config.yaml
n_layer: 10
d_model: 192
attn_scale: 0.125
init: "uniform"
init_std_up: 0.0361
init_std_down: 0.0
optimizer: "adam_variant"
lr: 0.00142
lr_head: 0.00639
warmup_steps: 554
seq_len: 1024
train_tokens: 157900000
MLP neurons of a small language model. Each row is named by its layer, matrix (gate and up: input weights; down: output weights) and neuron, and shows model dimensions 32-127. Each number is 128 + 24 x the weight over its row's rms, rounded and kept within 0 to 255. A neuron's up and down rows have the sign that makes its largest values positive.
After each neuron's rows, "fires before" lists the tokens most often just after its 100 highest values on Wikipedia text that the model never trained on; "fires on" lists the tokens most often at its 100 highest values on Wikipedia text that the model never trained on.

L7.gate637 [121 133 116 151 163 131 112 111 123 115 106 110 126 155 110 131 129 116 110 132 133 122 120 119 150 101 126 124  91 160 128 124 110 126 121 113 110 151 145  98 132 110 113 119 120 101 136 182 135 114 140 126 133 153 153 136 195 118 123 134 161 118 157 117 103 114  92 180 138 134 151 141 141 107  96 111  99 109 120 193 125 113 123 166 146 116 135 155 105 108 131 127  87  87 115  47]
L7.up637 [122 103 155 130 121 117 117 133 145 143 137 123 139 151 134 138 124 115 129 151 123 137 114 137 119 139 108 135 126 143 149 105 165 115  89 163 104 184 154 121 152 134 131  71 157 158 117 142 145 117 109 147 121 150  75 141 126 121 129 110 138 172 139 141  91  79 109 134 109 112 134  79  95 123 133  84 115 126 109 123 162 155 151 142 166  74 116 171 152 124 148 127 102 133  99  72]
L7.down637 [145 133 154 118 131 220 150 130 137 145 122  94  90 122 180 125 116 136 114 129 106 140  90 117  94 130 106 145 143 131  76 100 160 118 129 133 138 125 137 145 108 117 134 137 135 112 102 130 138 171 118  99 110 184  84 141 133 136 116 155 144 137 121 120 134 100 143 126 160 167 122  95 161  75 105 147 134 130  90 162 112 126 147 135 123 129 129 166 111 124 125 107 133 111 115  99]
fires before: " the", " that", " a", " to"
fires on: " of", "ed", "ing", "ated", "ced", "ia"

L3.gate325 [136 102 109 128 158 132 158 145 133 133 144 157  96 140 123 105 103 107 124 126 122 135 125 130 146 140 103 177 154 130 149 128 139 120  86 114 136 126 156 122 147 125 114  82 126  51 171 192 148 122 137  84 111 146  92 150 121  97  89  99 157  98 152 142 143 117 112 192 158 107 132 128 120  76 172 124 142 160 149 132 135 115 127 150 172 111 115 127 142 120 159 134 163 103 136 145]
L3.up325 [139 134 109 121 151 109 133 141 101 148 135  99  97 137  99  91 151 113 142 153  99 119 146 116 117 102 119 148 173 138 144 149 143 148 113 118 121 152 126 104 124 135 110 105 109 110 140 146 113 139 136  84 134 141  71 132 122 155 115  92 159  99 149 112 122 115  97 162  83 123 110 121 111  98 164 163 164 149 116 123 146 135  93 154 155 124 136 123 146 128 153 153 119 116 138 154]
L3.down325 [ 92 114 147 109 141 192 140 124 158 117 123  99 106 134 134 120 117 168 109 130 137 108 156 112 163 105 164 128  83 166 141 157 120 135  99 137 108 118 110 110 113 123 138 118 140 156 129 120  79 172 168 169 125 116 122 130 117 147 117 128 123 146 122 118  97 112 132 156 111 134  84 121 104 161 124 163 161 130 131 127 154  90 141 124  96 145 112 142 121 223 152 114 120 119 143 144]
fires before: "\n\n", " The", "\n", " D", " It", " In"
fires on: ".", ")."

L7.gate590 [105 163 129 133 130 122 122 118 132 145 127 151 158 125 106 122  89 139 140 154 152 134 108  89 124 110 170 149 111 137 115 118 133 115 116 102 135 151  89 134 164  90  83 142 118  99 135 128 129 114  96 104 134  76 134 111 116 114 116 127  82 161  78 111 127 124 129 162 127 164 142 123 132 154 130 101 142 179 109 112  95  92  84  84 112 154 122 126 170 144 159 144  95 133 109 132]
L7.up590 [134 189 110 139  81 162 117 108 142 125 146 132  93 130 106 138  86 141  92 122 151 106 156 156 128 129 117 158 107 157 119 134 147 110 145 133  94 179 144 125 110 107 134 168 179 109 115 116 150 125 152 124 142 125 127 128 123  98 107 117 111 126 135 161 140 128 123 121 110 147 120  97  91 120 162 104 153 135 118 137 129  95 141 128 116 126 104 125  84 124 120 157 126 138 123 111]
L7.down590 [ 91 117 100 154 133  91 125  90  94 134 116 109 153 140 146 165 140 109  89 118 145 125  64 128  92 133 151  99 114 165 154 113 140 117 166 142 121 164 147 163 102 103 114 128 132 145  95 121 152 116 115  83 118 117 166 120 112 113 103 120 144 152  74 121 131 140 133 155 145 146 140 160 121 143 143 148 129 100 123 144  81 164 155 127 110 121 142 128 138 145 105 131  92 135 123 132]
fires before: "ed", "ing", "s", "p", " the", "nd"
fires on: "ong", "own", "U", " sign", " U", " follow"

L5.gate629 [109 132 112 126 141  99 164 154 130  75  67 101 124 124 115 112 122 134 135 136 142 147 110 135 129 124 163 118 114 130  95 148 118 107 138  64 110 128 123 155 123  82 159 136 114 125 134 146 125 165  97 143 138 123 118 155 145 108 139 138 139 126  99 175 143 118 130 131 166 132 159 148 169 116 150 104 128 112 140 146 104  94 144 117 163 120 115 133 114 136 131  92 132 181 111 136]
L5.up629 [104 123 157 155 142 153 154  79 126 140 133 131 142 123 150 116 103 160  95 124 139 125  93  69 158 106 146 170 104 109  84 146  90 159 133 119 148 121  82 119 130 117 155 125 158 104 109 150 125 129  93 176 140 132 133 127 120 124 127 129  95 112  66 116  80 107 110 161 147 103 139 137 121 128 123 135  80 126 147 171 108 144 134 161  92 141 138 144 140  93 165 163 152 105 102 126]
L5.down629 [108  95 113  88  87  98 135 157 135  96 134 110 129 112 147 148  75 166 146 173 131  88 131 131  98 113  98 105 177 108 146 115 120 122 128 100 110 105 139 132 124 121 105 152  85 106 138  89 154 141 117 125 126 154  89 114 105  98 144 117 100  90 143 123 118 136 148 128 142 143 127  75 144 117 124 108 121 113 150  91 144  97 131 142 190 171 111  93 148 169 125 122 138 143 156 123]
fires before: " was", " is", "-", " has"
fires on: " It", " it", "\n", "|", "om"

L7.gate485 [154 158 158 145 131 129 136 146 108 132 107 162 132 125 132 146 103  72 147 156 107 129  89  88 135 134 117  95  95 148 125 138  96 149 119 122 167 146 137 132 191 119  97  96 133 104 180 160 121  54 113  88 133 153 119 143  86 116 183 132 105  91 142 135 130 135 123 145 114 106 140 133 111 127  89 149 127 118 159 129 128  95 136  92 192 146 124 153  83 123 118 110  94 149 136 148]
L7.up485 [136 173 146 101 163 116  99 130 109 131 136 139  98 127 127 119 147 158  88 121 122 122 142 171 151 121  90 124  85 129 154 133 106 136 154 108 118 109 140 127 119 113 118 149 154  82 133 137  96 168 127 143 149 131 146  81 161 144 135  74 143 133 131 150 140 150 146 125 155 131 109 114  84 153 108 170 127 103 111 149 109 112 111 147 131 155 123 137 144 129 153 148 155 147 127 121]
L7.down485 [141 167 167 126 125 139 121 137 146 146  98 140  77 127 150 122 135 144 148 156 149  68 141 102 154  96 129  72 111 101 118 115 144 135 103  99 146 121 117 139 176  98 103 135 141 108 144 127  67 114 107 113 151  66  96  94 117 164 151  67 138 137 114 131 102 129 156 150 117 125 160 115 162  82 112 159 171 137 129 108 118 114 128 142 146 112 107 111 150 139 134 106 178 132 118  99]
fires before: "\n\n", " He", " She", " Her", " In"
fires on: ".", ",", "A", "\n"

L3.gate444 [112 140 151 106 106  92 135 173  92 118 111 119 127 123 139 146 153 112 182 116 153 136 145 143 133 119 109 122 133 122 136  81 102 108 107  90 123  88 117  92 140 131 102 112  90  56 127 131 158 120 175 103 120  75 104 123 132 122 132 126 125 106 146 105 149 130 153 156  84 133 168  69 143 146  93  96 149 168 142 100 127 117 139  70 142 125 137 117 126 116 118 129  99 132 103 147]
L3.up444 [166  84 130 127 150 119  63 109 145 153 126 132 122 128  90 170 103  95 139 131 110 168 129 119 133 121 115 129 183 109 150 126 145 118 127 132 112 156 123 140 116 101 111  80 104 111 170 161 127 147 100 120 137 114 114 142  92 124 146 108 141 115  96 135 160  95 127 114 150 116  66 110  92 137 110 129 126 109 130 131 123  75  91 120 110 106 158  93 106 113 142  94 162 148  83 156]
L3.down444 [ 92  88 120 118 125 107  96 104 151 186 117 139  80  95 112 101 103  96 145 161 118 145 141 100 148 117 133 129 115 132 146 115 156 137 133 141  80 158 124 106 176 112 157 107 162 135 136 135 113 105 147 143 103 142 135  95  88 110  97 113 124 130  97 133 110  83 173 117 137 149 101 122  75  99 150 133 121 119 133 152 103  78 150 135  98 114 136 138 115 101 109 123 156 110 126 149]
fires before: "\n", "\n\n", "|"
fires on: "==", "===", " ==", "al", "|---"

L5.gate282 [ 89 138 131 140  94 143  87 131 110 107 139 154 118 118 114 151 131 108 133 124 115 161 139  62 133 109 170 137 112 159 116 146 114 131 132 163 124  99 154 166 131 110 117 135 147 130 158 136 131 114 126 153 129 117 158 112  82 114 135 174 134 163 159 113 124 170 121  87 116 136 149 120 183 141 126  93 104 185 131 133 141 141 153  93 115 134  57  98 112 137  71 117 154 153 149 111]
L5.up282 [132 149 120  90 101 144 114 161 150  95  94 144 136  95 143 110  92 131 101  97 102 154 107 157  81 130 136 122 114 145  96 111 105 150 142  87 127  97 127 145  84 127 146 162 131 145 118 139 155  96 137  96 151 135 168 120 171 127 135 141 125 144 177 104 130 149 114 124 172 138 117 153 174 122 111 119  91 160 136 127  64 166 134 126 119 170 116 133 115 153 115 116 111 145 110 127]
L5.down282 [ 92 155 160 120 110 165 160 114 111  86  96 168  83 119 157 123 119 123 106 126 131 143 122 147 116 120 130 138 134 114 108 164 107  74 132 163 138  74 142 115 114 138 177 103 119 114 123 105 136 121 117 151 138 144 126 133  83 158 161 147 145 139 148 108 125 135 122 128 142 155 110 154 109  92 129 135 150 109 117  94  87 149 111  96 136 171 126 116 139 149 119 137 200 119  67 133]
fires before: "\n", " ", " O", " H"
fires on: " |"

L7.gate271 [108 159 142 125 132 104 133  86 128 129 134 125 138  53 118 135  87 149 121 141 100 180 137 127 144  73 136  93 111 146 122 159 127 104 151 101 112 114 111 121 137  82 136 153 127 102 171 101 155 152 159 162  84 151 106 112  95 143 186 141 126 124 116 111  90 137 128 119 115 132 120  98 143 155 123 132 139 207 116 134 109 125 163  93 107 195 137 120 172 107 139  96 144 139 123 125]
L7.up271 [170 156 164 154 135 127 131 129  93 133 110 122 137 101 129  99 107 109 163 144  90 148 126  97 175 114 100 156 123 137 124 150 163 117 120 124 132  83  92 110 132 121  95 105 150  89 157 119 135 145 154 119 129 135 107 104 120  87 123  94 134 123 128 178 144 106 142 150 126 126 154 165 123 173 131 129 157 154 148 116 129 101 173  66 136  86 158 111 125 151 151 116 151 119 137 142]
L7.down271 [149 118  78 115 171 175 155 131 145 148 143 129 158 141  95 143 117 115 139 118 158  97 135  89 127  96 141 101 119 127 190 106 139 174 151 140 117 118 101 114 127 134 116 153 147 142 108  90 154 122 136 123 143 155 162  64 143 133 135 137 133 136 167 148 119 114 141 136 126 132 130 139 119 101 103 115 112 124 114 173 138 111 134 153 166  82 124 133 108 142 130 152 104 128 155 179]
fires before: "\n", "\n\n"
fires on: "==", " ==", " ===", "T", "-"

L3.gate461 [165 152 158 132  88 130 123  96  97 132 107 140 122 105 162 153 155 120  92 121 168 146 112 112 140 131 117 123 108 136 157  97 106 135 135 123 127  84 124 155 115 159 128 168 145  90 121 163 148 153 115 125 114 149 109  85 154  72 121 138  95 112 139 109 101 162 116 108 131 124 106 101 142 100 129  97 121 160 194  92  77 135 102 116 118 130 109 105 151 105 175 138 140 101 131 155]
L3.up461 [137 148 136  91  95 125 100 102 112 111 115 150 123 108 146 170 115  70 120 113 139 150 146 145 122 134 103 134 109 159 156  93 116 125 153 136 174 120 145 141 164 117 143 122 148 111 127 155 117 123  84 158 124  83  94 116 131  92 129 151 132 138 136 136 128 169 148 128 132 111 128 137 195 129 147 103 101 144 151 117  79 174 160 107 154 123 162 125  99 134 159 152 161 132 100 120]
L3.down461 [127 156 149 159 100 235 121  74 158 112  62 152  47 105 132 134 131 145 132 142 138 117 136 164 139  98  77 119 121 122 154 109 123 149 150 155 153 105 111 141 149 167 140 112 144 146  96 139 134 168 125 136 117 133 149 121 121 114 144 144 140 155 146 114 151 204 171 119 142 110 121 136 138 129 146 106 101 118 125 105 123 131 138  98 107 146 155 119 106 131 151 140 155 134 109  83]
fires before: " ", "\n", " T"
fires on: " |"

L3.gate315 [ 92 131 113 102 147 113 161 180 142 176 107 135  87 153 136 124 177 138 107  79 125 119 101 110 183 185 100 150 109 113 155 128 152 149 145 147 138  99  96 143 129 149 107 101 179  98 139 141 126 121 148 123 121 149 141 150 122  93  95 115 111 108 165 104 113 133 120 134 127 129 154 201 116  96 100 116 151 131 159 124 158  82 148 109 143  86  94 139 117 131 109 104 132 156 109 141]
L3.up315 [131 191 149 143 145 102 144 112  99  93 137 139 110 149 129  95 181 194 139 139 162 141 118  88 182 128 135 136 137 137 116 166 132 143 132  97  98 136 111  94 153 121 191 123  82 147 150 114 104 141 133 141 121 127 140 122 106 140 119 116 168 127 110 111  90 145  99 156 111 169 145 156 105 105 150 157 157 150 127 142 122 111 100  97  97 153 100 129 128 141 139 118 114 120 138  95]
L3.down315 [143 114 122 138 113 162 127  96 153 134 128 107  70 139 137 130 135  97 128 125  99 135 120 130 166 141 136 167  60 140 159 125 138 122 164 101 152 150 101 144 125  89 133 124 110 178 144 129  84 157 199 144 142  75 134 143 141 122  83 120 133 130 122 113 121 126 132 134 120 152 133 132  90 128 120 156 167 173 134 175 150  88 119 136 142 113 162 121  99 193 122 107  97 105 198 138]
fires before: "\n\n", " The", " In", " He", " B"
fires on: ".", ")."

L7.gate513 [108 135 142  98 132 135 148 157  97 100 121 144 145 160 111 124 167 141 164 116 134 149 137 107 134 171 108 114 153 158 116 150 146 121 131 139  90 120 140 155 132 157 140 142 117 134 122 112 144 163 114 148 107 128 102 124 168 169 166 125  95 150 187 108 128 128 105 136 130  96 112  81 139 120 125 104 103 130 125 159 117 116  94 117 111 112 114 114  95 124 102  95 104 119 140 100]
L7.up513 [140 146 102 125 128 160 104 124 102 108  87 140 144  92 157  97 118 174 128 150 145 127 113 142 135 117 135 129 119 126 118 121 155 163 152 132 104 132 100 142 200 117 112 121 106 120 143 104 115 157 127 108  97 141 143 162 102 105 123 103 112  89  99  83 142 147 100 131 115 156 109  99 122 142 104 149 112 161 127 119 117  89 110  76 141 125 130 112 115 128 120 167 104 152 170  76]
L7.down513 [153  91 137 138 115 222 164 147 121 146 106 108 111 157  96 110 116 110 123 129 134 156 111 121 113 122 118 147 167  90 118  85 131 131  99 110 136 101 140 134 127 128 125 135 135  93 142 127 163 132 169 102 158 208 106 161  87 113 173  93 141 147 137 133 140 129 136 124 146 164 183 128 108 129 131 102 115 169  97 125 143  91 152 159 123 133 145 170 101 131 114 123 141 134 108 138]
fires before: " that", " to", " the", ",", "ly"
fires on: "ed", "ing", "aid", " rece", "ated", " g"

L3.gate634 [ 85 137  87 121 112 142 120 162 107 105 139 176 138 154 134 143 131 157 142 111 101 157 106  92 143 168  97 144 120 144 112 125 119  99 132 142 124 139 162 153 124  69 129 130 140 141 115 158 138 127 147 157 142  94 137 164  96  93 126 139  91 173 150 104 135 148 100  96 138 116 166 144 160 152 112 137 137 169 137 104 117 126 157 102 154 151  90 144 127 137 147 127 154 141 130 170]
L3.up634 [ 99 111 112 186  81 158 113 155 138 116  99 139  80 157 147 135 115 106 137 135  67 144  97 159 117 136  83 136 147  90 128  93 102 112 141 122 134 138 128 126 130  87 119  93 137  86 143 120 155 124 121 133 135 102 123 139 120 109 182 107 136 151  85 159 144 142 145  70 125  95 126 108 127 119 126 122 122 157 140 119 133 132 152 105 138 182 113 112 129 121 127  88 128 135  98 160]
L3.down634 [154 106 117 147  81 170 117 145 128 139 129 129 153 121 156 114 142  85  92 161 117 125 133 127  93 127 132 140 153  59 146 109  93 115 155 183 101 115  84 100 160 122 190 131 113  87 133 138 128 140 120 144 105 104  97 112 130 174 189 133 133 134 115 161 125 133 162 103 150 138 114 107  86  85 163  92 104 124 146 135 122 161 156 126  92 167 169 125 138 149 124 124 125 156 114 142]
fires before: "\n", " "
fires on: " |"

L3.gate128 [109 157 106  96 135 141  84 162 146 127  95 127 131  87 120 146 156 152 140 165 123 166 162  88 135 155 137 140 127 140 112 154 119 108  92 156 123 128 140 178 171  74 146 139 126 116 121 136 122 149 134 131 148 138 116  95  90  97 168 116 104 100 130 126 149 143 120 107 128 126  93  90 159 154 103 117 109 133 121 150 112 124 137  72 106  82 113 127 128 113 104  88 131 109 106 141]
L3.up128 [130 120 136 119 126 141 131  84 135  89  98 142 110 101 108 152 178 117 159 126 148 147 160 118 154 127 120 128 135 149 105 169  83 124 125 126 130 119 122 144 146 131 116  95  90 122 109 146 190 180 143 118  99  95 163  98 118 102 110 137 147 132 145 117 147 140 133 105 136 162 130 126 164 116 120 142 124 136 151 121 127 132 168  60  87 113  87 132 122 123 125 110 139 145 129  83]
L3.down128 [149 151 149 133 141 156 100 139 131 131 110 148 109  95 166 122 172 165 102 142 115 164 127  77 134  75  88 138 143 158 152 122 128 151 111 154 121  98 104 160 140 174 141 133 109  85 143 115 116 117 185 136 109 132 131  89  87 144 156 123 146 160 119 165 151 155  90 173 157 115 111 140  99 116  95 113 146 132 126 134 124 108 154 108 103 109 159 150 151 145 155  83 149  85 134 145]
fires before: "\n", " "
fires on: " |", "|", ";"

L3.gate421 [109 122  93 143 141 143 140 155  98 126 114 124 133 119 106 127 150 146 151 107 139 164 102 143 146 139 130 101 143 118 119 115 149 129 154 102 117 117 118 159 153 116 167 159 144 111 123 155 146  88 111 118 105 131 108 120  96  98 166  90  89 132 132 106 147 155 165  94 151 161  77 124 123 111 129 107 116  78  82 150 106 120 116  98 164 114 141 115 108 110 115 138 118 130  89 149]
L3.up421 [133 126  90 152 118 170 102 111 126 124 104 160  95  95 128 161 138  97 106 170 111 172 136 139 117 145 134 139 186 114 168 124 115 154 120 142  99  84 132 149 141 110 114 132 159 126 145 141 142  91 183 146 105 147  90 160 101  91 144 109 104 134 121 125 115 119 125 142 104 114 133 161 104 109 140 114 135 127  93 138  81 107 108 121 134  95 141 121 114 127 105  93 162 129  90 135]
L3.down421 [100 137 127 116 112 174 139 172 118 155 117 134 121 106 111 150 102 125 104 105 121 115 151 110 132 140 128 133 120 139 155 111 115 150 104 126 139 158  97 102  89 128 132  92 115 152  91 123  98 136 131 137 106 120 108 135 154 130 100 112 171 125 133 105  93 115 118 136 151 142 129 147 132 133 139 139 122 144 134 146  85 125 130 140 122 146 125 140 139 194 166 150 158  97 119  93]
fires before: "1", "\n\n", " ", "2"
fires on: "–", " =", " |"

L5.gate314 [143 175 159 146 133 117 122 122 160 144 127 103 145 149 126  95  73 100 115 115 169 139 169 147 162  82 128 123 138 119  83 106 152 102  83 104 123 158 184 196 134 126 136 128 122 111 146 120 139 104 130 114 155 118 192 133 154 144 111 181 101 139 100 106 148 101  59 130 121 143 146 175 122 134 101 104 116 145 154 138 108 144 169 139 152 122 149 156 143  95 103 110 110 118 132 163]
L5.up314 [ 92 112 124 141 167 149 119 163  93 126 124 112 104 123 135 130 134  94 157 138  96 128 190 139 127 122 197  89 119 124 120 141 126 122 124 138 110 161 134 113 116 172 159 150 104 122 124 124 136 133  91 141 139 117 177 136 110 135 140 145 117 139 109 125 134  99 142 118 127 122 148 124 149 136 130  84 144  93  87 119 105  85  85 138 127 148 133 137 136 116  94 152 111 149 120 121]
L5.down314 [100 134 116 103 138 152 115 103 119 142 123 122 145 147 150 117 121 114  58 130 127 149  88 130 135 108 141 138 119 121 163 106 150 113 140 200  99 103 113 143 116 107 122 144 118  77  65 144 135 153 116 118 113 146 110 152 180 133 114 171 171 128 101  93 152 139 148 120 134 127 102 144 142  97 122 156 141 112  96 125  73 119  98  91  98 123 143 175 113 137 117 127  90 153  94 120]
fires before: "s", "ed", "ing", " to", "e", "a"
fires on: "'", "over", "own", "ip", "op", "us"

L3.gate166 [112 148 139 152 126 128 147 112 164 116 114 134 137  97 133 126 148 151 112 104 110 125 103 162 128 145  92 162 109 143 150 129 143 132 163 141 109 117 106 104 152 134 144 109 137 125 132 132 182 120 164 175 146 110 140 146 128  99 161 164  88 108 148 103 109 194 115 128 136  92 102 153 158 116 113  82 116 155 108 136 121 149 118  96  86 136 122 142 146 133 169 142 134 140 101 117]
L3.up166 [102 122  88 114 120 148  88 113 116 125  99 139  97  94 115 142 101 126 159 141 153 131 120  81 149 118  97 133 121 142 155 106 172 107 135 143  72 127 103 113 113 124 154 130 140 114 140 148  92 133 113 136 182 111 170 110  99  73 118 131 149 149 114 142 131 177 116 131 157 115 113 172 111 131 133 125  97 105 110 152 128 113 121  89 106 135 125 122 146 120  87 139 130 100 148 129]
L3.down166 [112 161 119 127 128 188 130 123 122 141 126 138  96 147 123 167 142 125 134 114 136 114 108 152 135 142 139 134 130 100 136  96 153 114 176  82 131  93  72 112 139 141 162  78 148 131 105 124 120 112 105 146 102 103 172 118 104 108 112 138 103  81 130 127 118 147  98 145 140 101 126 115 148 130 168 143 127 124  92 167 155  75 107 115 125 158 160 153 125 135 124 119 129 123 145 120]
fires before: " ", "\n", "\n\n", " D"
fires on: " |", "."

L3.gate547 [117 120 140 127 143 138 133 149  80 142 127 125  90 115 145 181 138 197 153 153 190 137 130 113 158 138 104 117 132 109 116 170 177 137  96 126  80  96 113  88  96 112 120 108 148 148  84 135 114 144 164 164 128 137 128 176 117 133 102 100 105 124 155 113 150 131 138 147 133 152 128 102 125 143  99 114 112 156 130 145 154  98  88 121  84 133 109 152 107 128 151 112 101 156 146 133]
L3.up547 [144 132 175 154 112 143 117 116 124 161 141 120  97  99 119 160 107 138  96  83 159 152 114 134 104 151 114 157  87 193 117 129 159 141 144 143 129 134 101 136  96 129 138  93 129 115 160 152  78 123 127 121 131  93 159 169 111  76 135 176 124 147 140 142 114 196 109 170 134 119 136 159 106 116 137 153 115 146 120 148 135 155 146  91 136 118 125 103 115 139 160 113 153 148 124 111]
L3.down547 [ 86 135  84 163 106 125 108 148 149 129 139  76 116 139 149 135 142 109  99 117 122 138 123 125 126 103 129 149 103 137  97 105 147 121 127  83 142 126 103 128 134  83 138 139 126 127 147 165 107  91 144 175 117  83 153 118 106 128 113 177  90 144 135 139 124 132 106 112 143 104  73 123 149 117 107 131 129 133 115 127 132 115 150 132 109  97 102 142 132 185 137  94 166 105 122 130]
fires before: "\n\n", " The", " A", " In", " S"
fires on: ".", "\"", " |"

L3.gate467 [142 129 109 142 123 120 118 127 126  83 121 181 166 141 130 154 131 130 156  91 129 164 123 121 138 107  85 161 119 141 118 126  94 103 112 112 105  65 100 134 108  97 118 105 146 115 126 138  98 122 152 144 104 137 135 130 126 154 126  90 162 104 121 133 131 142 124 145 159 154 100 122 131 159 119 151 138 155 159 118  91 100 109  69 130  96 129 125 161 105  77 100 146 111 146 126]
L3.up467 [ 61 137 125 180 117 161 113 114  89 140 155 130 126 112 127 149 109 118 151 125  87 161 159 123 140 122 119 124 122 101 143 135 115 120 112 103 140 126  73 105 152 131 128 123 110 104 108 155 152 140 139 133 116 123 131  99 119 130 118 124 130 121  97 170 115 129 112 113 105 129 113  85 151 139  98 137 184 113 144 136  88  98 112 115 152  81 157 106 139 122  86 179 131 156 137 164]
L3.down467 [122 126  94 139 124  87 125  88 104 167  93 165 116 132 145 116 151 105 105 143 107 133 148  86 151 149  98  98  96 188 124 130 148 123 104 154 135 128 104 119 155 143 113 146 136 111 138 134 139 113 181  87 148  63 130  69  80 100 103 127 163 135 114 176 139 109 134 139 149 172 121  95 124 112 116 136 138 148  90 126 108 109 134 152 112 105 137 131 127 123  79  90  89  92 102 126]
fires before: "\n", "\n\n"
fires on: "==", " ==", "===", " ==="

L7.gate65 [160 136  97 143 140 151  94 132 167  97 110 123 127  85  99 184 116 167 126 126 139 143 123 110  89 108 117 148 114 147 122 154 154 101 149 115 118 153 128 138 121 149 151 128 144  83  78 135 110 122 166 148 149 127 150 134 144 117 104 123 120 133 118 166 105 122  67 151  98 151 127 135 122 160 165 142 120 105  75 172 138 147 106 124 163 116 134 117 128 123 145 105 148 112 127 147]
L7.up65 [136 122  75 107 138 162 122 109 159 120 131 124 124 119 104  90 119 121 116 130 129  94 150  96 168 133  99 126 127 132 141 145 110 167 167 132 130 145 141 118 122 111 136 125 114  48 110 174 174 141 172 100 152 146 121 141 144 139  92  91 122 121 115 126 150 143 144 109 120 139 112 103 127 141 139 145 171  94 129 107 120 147  81 142  84  91 164 102 117 136 146 147 118 146 120 160]
L7.down65 [156 151  91 166 143 117 121 136 152 115 109 114  46 132 104 159 141 102 163 115 133 158 160 179 117 121 129 127  76 140 129 152  79 103 127 108 111 122 131 125 118 134 142 129 124 118 153 109 109 165 154 129 165 125 120 123 106 145 119  82 121 175 150 132 151 148 133 133 166 115 113 122 140 144 142 119 156 117 159 153 107 143 128 103 141 157  98  72  81 160 130  97  73 127  91 124]
fires before: " by", " in", " as"
fires on: "ed", "ten", "ated", " to", "ied"

L3.gate492 [ 93 160 112 162 138 104 111 110 136 138 151 124 108 124 135 114 114 141 138 135 191 140 162 133 173 166 128  76 123 120 139 118  89 149  93 147 110 125 116 161 124 109 107 154 110 120 116 156  86 117 168 184 122 103 138 151 165 118  85 102  95 141 130 130 132 150 137 168 159 125 145 124 141 154 143 100 150 128 178 196 129  99 160 121  75 146  94  99 131 139 153 148 152 141 115 157]
L3.up492 [105 148 128 130 160 153 161 104 133 124 138  95 111 100 130 101 167 158 153 180 124 111 112 150 150 148 168 103 147 112 141 124 112 140 119 132 134 140 140 142 155 119 109 165  99 125 136  66 158  89 112 157 117 172 111 120 118 147 148 140 107  94 102 158 117 158 142 105 136 128 105 130  67 154 119 106 135  70 136 122  53  95 146  96  97 128 137 128 115 124 140  88 146 141  82 114]
L3.down492 [141 140 138 139 120 186 119 100 130 108 186  93 130 142 150 115 128 126 124 152 142 146 121 108 130 129 120  93 141 145 146 127 106 151 183 104 157 126 131 150 104 117 147  85 115  70 168  89 149 129  98 109 121 139 107 161  89 123 174 152 153 137 111 164 166 146 148 159 112  81  97 124  87  99 121 100 127 138 163 105  97 131 130 165  94 139 132 113 141 102 122 109 148 136 129 136]
fires before: " was", " is", "al", "aly"
fires on: " It", " it"

L3.gate575 [128 132 155 161 156 106 155 110 118  79  95 134 154 121 129 127 123 128 111 112 133 155 114 114 135 104 115 116 150 154 124 143 140 119 153 147 111 143 126 121 144 136 182 111 121 110 116 107 137 103 166 119  85 123 119  95 127 154 140 131 161 181  97 147 106 125 119 116 132 145 100 168 109 153 143 122 157 124 152 131 126  81  92  97 127 150 140 135 115 106 117 136 185  93  89 145]
L3.up575 [150  97 101 105 125 135 104 146 148 103 115 166 154 149 134 128 114 123 104 109  66 159  91 110 133 106 128 177  98 122 148 165 143  99 147 147 140 116 129 152 165  92 117 155 112 119  91 111 130 118 116 153 155 117  83 114  99 141 143 133 137  79  82 138 120 123 159 103 110 101 103 128  82 117 102 165 161 125 156 152  86 144 149 153 134  52 137 147 165 134 120 103 140 143  84 143]
L3.down575 [ 89 109 171 105 115 153 134 127 103 180 116 126 114 112 107 165 149 107 124 102 160 135 152  88 173 128 101 151 128 168 140  96 134 133 121 164 116 146 134 115 133 137 104 152 130 123 102 137 129 109 171 120 137  69 121 156 111 130 134 124 132 166 184 136 134 132 121 132 125 148 124 102 141 143 132 147 133 131 109 140  99 140  86 124 112 104 144 154 156  76 133 124 139 128 137 131]
fires before: "\n", "\n\n"
fires on: "==", "===", " ===", " =="